Weights of a small GPT-style language model, trained from scratch on English Wikipedia: MLP 768 GELU.
MLP neurons of a small language model. Each row is named by its layer, matrix (down: output weights) and neuron, and shows model dimensions 96-191. Each number is 50 + 15 x the weight over its row's rms, rounded and kept within 0 to 99.
After each neuron's rows, "fires before" lists the tokens most often just after its 100 highest values on Wikipedia text that the model never trained on. A number after a token or word is its count.

L6.down389:41 76 66 41 64 65 33 37 35 51 71 40 69 41 57 30 45 41 59 52 76 58 58 59 55 40 33 61 51 73 42 46 40 83 70 55 28 49 29 40 87 65 51 44 60 39 62 50 44 60 27 31 80 40 57 39 67 43 57 85 21 53 18 38 48 23 42 65 51 36 66 61 44 69 65 61 63 56 53 47 33 78 58 48 42 70 31 58 54 35 43 61 65 40 32 41
fires before: "it" 27, "ell" 8, "ru" 6, "ta" 5, "all" 5, "ity" 4

L6.down650:37 43 43 64 40 15 29 76 70 31 58 72 62 22 78 64 29 58 40 65 64 40 51 35 53 37 69 45 48 44 47 62 52 36 66 65 69 12 77 63 38 80 76 43 32 62 35 26 68 26 22 32 65 56 28 44 57 38 44 64 49 41 81 77 48 71 51 73 61 27 42 46 57 52 43 21 35 54 70 32 24 74 39 58 68 78 69 61 53 42 22 57 37 48 51 64
fires before: "t" 13, "d" 13, "n" 9, "it" 6, "e" 6, "y" 5

L2.down513:51 33 26 52 40 51 65 91 76 51 69 29 22 86 63 25 78 67 69 48 24 44 55 36 46 69 31 51 70 49 54 67 31 46 57 58 63 43 41 33 41 60 51 55 61 52 46 54 65 44 13 66 41 65 54 61 58 39 45 56 71 46 47 46 38 34 70 28 52 72 53 68 39 46 22 38 46 54 65 66 58 64 71 42 47 62 72 38 54 60 56 59 54 61 55 09
fires before: " |" 26, " " 19, ";" 7, "F" 4

L2.down317:45 70 48 42 53 26 40 55 57 54 56 68 38 43 20 29 46 53 52 37 40 63 33 59 48 66 52 74 44 64 66 39 40 51 54 36 68 19 63 58 46 47 42 33 41 56 73 60 67 76 46 37 58 31 62 61 42 57 42 48 78 45 50 49 34 63 35 43 58 45 38 19 67 21 31 55 50 66 37 57 57 12 77 61 55 43 60 47 80 40 27 57 38 61 36 38
fires before: "ed" 38, "er" 6, "red" 5, "e" 5, "t" 4

L2.down22:45 34 58 51 40 51 19 45 40 82 43 53 51 26 54 60 48 82 46 48 66 57 60 52 20 64 70 57 42 22 80 59 70 32 40 45 48 44 33 45 53 54 66 44 37 77 37 37 44 57 64 44 42 41 45 53 50 68 48 54 35 89 52 22 50 25 30 65 49 34 60 57 38 48 69 51 50 66 67 76 46 64 53 49 72 36 63 53 60 22 50 46 40 53 37 54
fires before: "\n" 41, "==" 13, "." 4

L2.down555:61 42 46 68 32 44 29 37 79 53 37 67 62 40 39 78 26 43 14 64 53 45 64 64 73 43 65 65 36 37 66 72 66 42 52 16 68 58 29 61 52 59 62 65 44 37 70 42 48 26 47 61 40 71 44 38 34 42 40 32 61 48 22 46 50 63 46 46 64 39 43 49 83 55 22 40 55 64 57 45 50 39 44 83 32 62 17 55 55 73 42 51 70 14 49 47
fires before: "\n" 90

L6.down498:37 61 39 65 48 56 45 51 48 65 36 46 51 60 29 62 49 52 40 56 54 59 55 22 57 39 41 71 59 45 44 48 36 37 46 39 54 61 41 42 32 64 58 77 60 44 44 28 19 40 62 55 49 65 30 35 40 45 31 45 52 20 58 59 48 57 64 54 57 46 19 74 79 38 43 61 67 64 33 38 44 53 32 55 49 53 42 66 44 83 61 55 26 67 59 38
fires before: " 19" 36, "ma" 5, " 2020" 4, " 2014" 4, " 2006" 4

L2.down284:56 42 47 54 62 48 41 51 66 47 66 26 43 49 47 64 28 56 53 48 67 75 83 43 47 54 48 31 62 56 40 70 48 49 73 57 41 65 55 73 77 39 43 50 61 39 47 47 42 38 61 77 35 45 84 67 34 52 33 44 26 56 49 56 66 44 29 35 61 39 42 62 34 53 54 59 14 50 47 42 42 51 52 34 28 43 50 60 72 74 51 36 46 38 57 55
fires before: " |" 65, "." 13

L2.down294:56 46 39 62 49 29 45 45 47 81 52 55 69 50 37 37 71 54 31 65 56 38 26 36 37 43 57 49 62 67 40 63 90 48 33 30 55 35 61 48 69 32 70 53 57 57 44 79 73 37 46 72 32 77 42 80 63 71 44 37 70 32 76 42 28 90 59 43 64 49 59 50 32 27 51 35 51 20 55 33 47 56 72 47 16 63 77 49 77 85 45 38 45 48 59 57
fires before: "|" 48, "\n" 28, "---|---|---|---|" 10, "-" 10

L2.down763:21 62 55 62 60 60 63 41 46 72 83 34 66 63 42 64 49 59 24 52 64 43 62 59 71 51 65 18 51 45 37 66 82 50 55 60 33 35 76 56 54 45 64 58 42 31 15 35 15 46 51 77 46 64 53 76 52 83 50 58 20 37 77 53 36 66 63 54 67 46 68 37 58 11 48 47 67 39 68 43 61 89 60 80 40 37 43 79 60 52 53 71 47 32 47 63
fires before: "\n" 44, "|" 22, "---|---|---|---|" 8

L2.down669:70 28 78 48 34 62 55 75 59 40 39 43 47 59 47 59 46 53 59 54 41 44 55 48 63 40 37 55 56 41 51 74 50 23 51 58 65 69 18 53 62 89 48 74 68 51 09 49 49 22 36 57 20 61 47 28 50 47 64 54 41 42 45 56 72 40 54 42 44 42 60 54 60 42 69 40 21 71 69 26 46 39 51 43 58 57 64 38 69 35 47 58 20 44 73 51
fires before: "\n" 47, "The" 10, "-" 7, "A" 5

L2.down117:52 39 60 63 53 55 36 46 59 37 59 67 38 61 51 61 73 57 42 78 36 52 53 52 39 27 61 44 77 77 48 71 31 55 25 54 76 78 57 53 34 53 42 31 49 42 36 25 30 36 45 68 47 42 74 24 76 40 65 40 71 53 28 36 59 55 51 36 45 62 57 40 60 26 56 52 42 45 44 13 67 72 30 38 65 42 50 59 54 29 41 66 27 55 64 65
fires before: "\n" 62

L6.down390:45 24 54 52 57 67 64 46 46 38 69 55 45 83 42 32 53 52 35 69 60 80 61 42 60 49 45 51 37 58 58 55 48 36 53 49 61 80 45 46 30 08 62 59 50 59 44 41 59 22 42 42 56 50 66 52 53 63 45 69 86 55 52 91 39 38 56 82 32 51 67 44 78 54 40 65 60 59 58 79 39 36 59 46 31 25 56 45 43 45 35 51 48 33 46 65
fires before: "\n" 32, " The" 21, " It" 7, " This" 4, " In" 4

L2.down9:39 58 44 36 64 54 57 63 73 25 55 56 37 35 66 66 77 73 27 47 38 66 67 55 49 39 66 43 53 59 46 65 46 14 56 53 83 54 85 55 50 57 45 16 57 62 67 71 58 60 00 58 39 65 41 84 60 40 60 53 20 69 51 21 55 58 47 34 49 41 75 46 22 37 51 40 43 52 48 44 51 70 30 58 45 54 54 48 83 86 54 56 64 39 37 43
fires before: "\n" 99

L2.down744:56 80 22 34 60 73 55 65 35 77 53 36 48 21 75 69 48 56 47 30 37 35 50 57 42 55 20 43 49 45 50 72 49 51 58 45 48 49 27 49 59 37 42 45 29 50 27 50 76 68 65 38 80 65 53 66 77 34 36 60 50 50 54 40 52 42 53 44 35 27 56 54 37 21 80 55 29 30 59 55 47 23 49 60 51 46 58 22 56 70 48 69 60 20 63 54
fires before: " |" 39, " \"" 7, " 0" 6, "and" 5, " 3" 4, " 4" 4

L2.down128:52 17 78 56 42 72 50 69 70 38 81 47 34 39 73 44 53 92 50 74 51 49 62 47 28 40 55 42 57 58 81 49 52 43 73 42 65 36 46 65 57 43 43 72 45 52 29 50 44 09 44 70 51 32 57 30 91 43 67 33 72 21 57 40 64 44 58 38 69 68 58 46 42 26 36 48 46 29 62 43 62 47 43 44 43 44 58 51 42 24 49 66 26 67 37 43
fires before: "\n" 88, "-" 6

L2.down417:27 48 45 43 68 51 46 61 47 51 51 41 62 65 59 16 60 49 32 67 34 44 78 40 79 52 64 51 84 44 46 37 62 49 55 49 32 19 60 39 58 53 32 79 55 68 30 50 34 48 52 21 50 59 55 55 42 54 44 43 51 29 34 43 79 24 34 55 22 54 37 55 56 31 75 53 66 54 52 12 50 82 47 38 58 63 83 46 44 45 72 66 23 63 71 48
fires before: "\n" 26, " as" 12, " the" 12, " \"" 7

L2.down191:69 59 43 45 35 19 34 73 40 70 46 54 81 52 64 41 38 38 39 43 36 50 35 44 37 75 70 38 48 75 64 15 71 16 27 00 47 60 50 57 54 30 37 37 75 54 58 56 30 27 28 59 74 40 25 38 36 49 52 48 22 46 45 60 34 61 59 44 44 56 52 36 46 18 69 47 65 50 31 49 43 62 60 40 50 67 44 52 76 55 66 45 60 50 60 70
fires before: " in" 18, " on" 11, " as" 8, " to" 8, " for" 5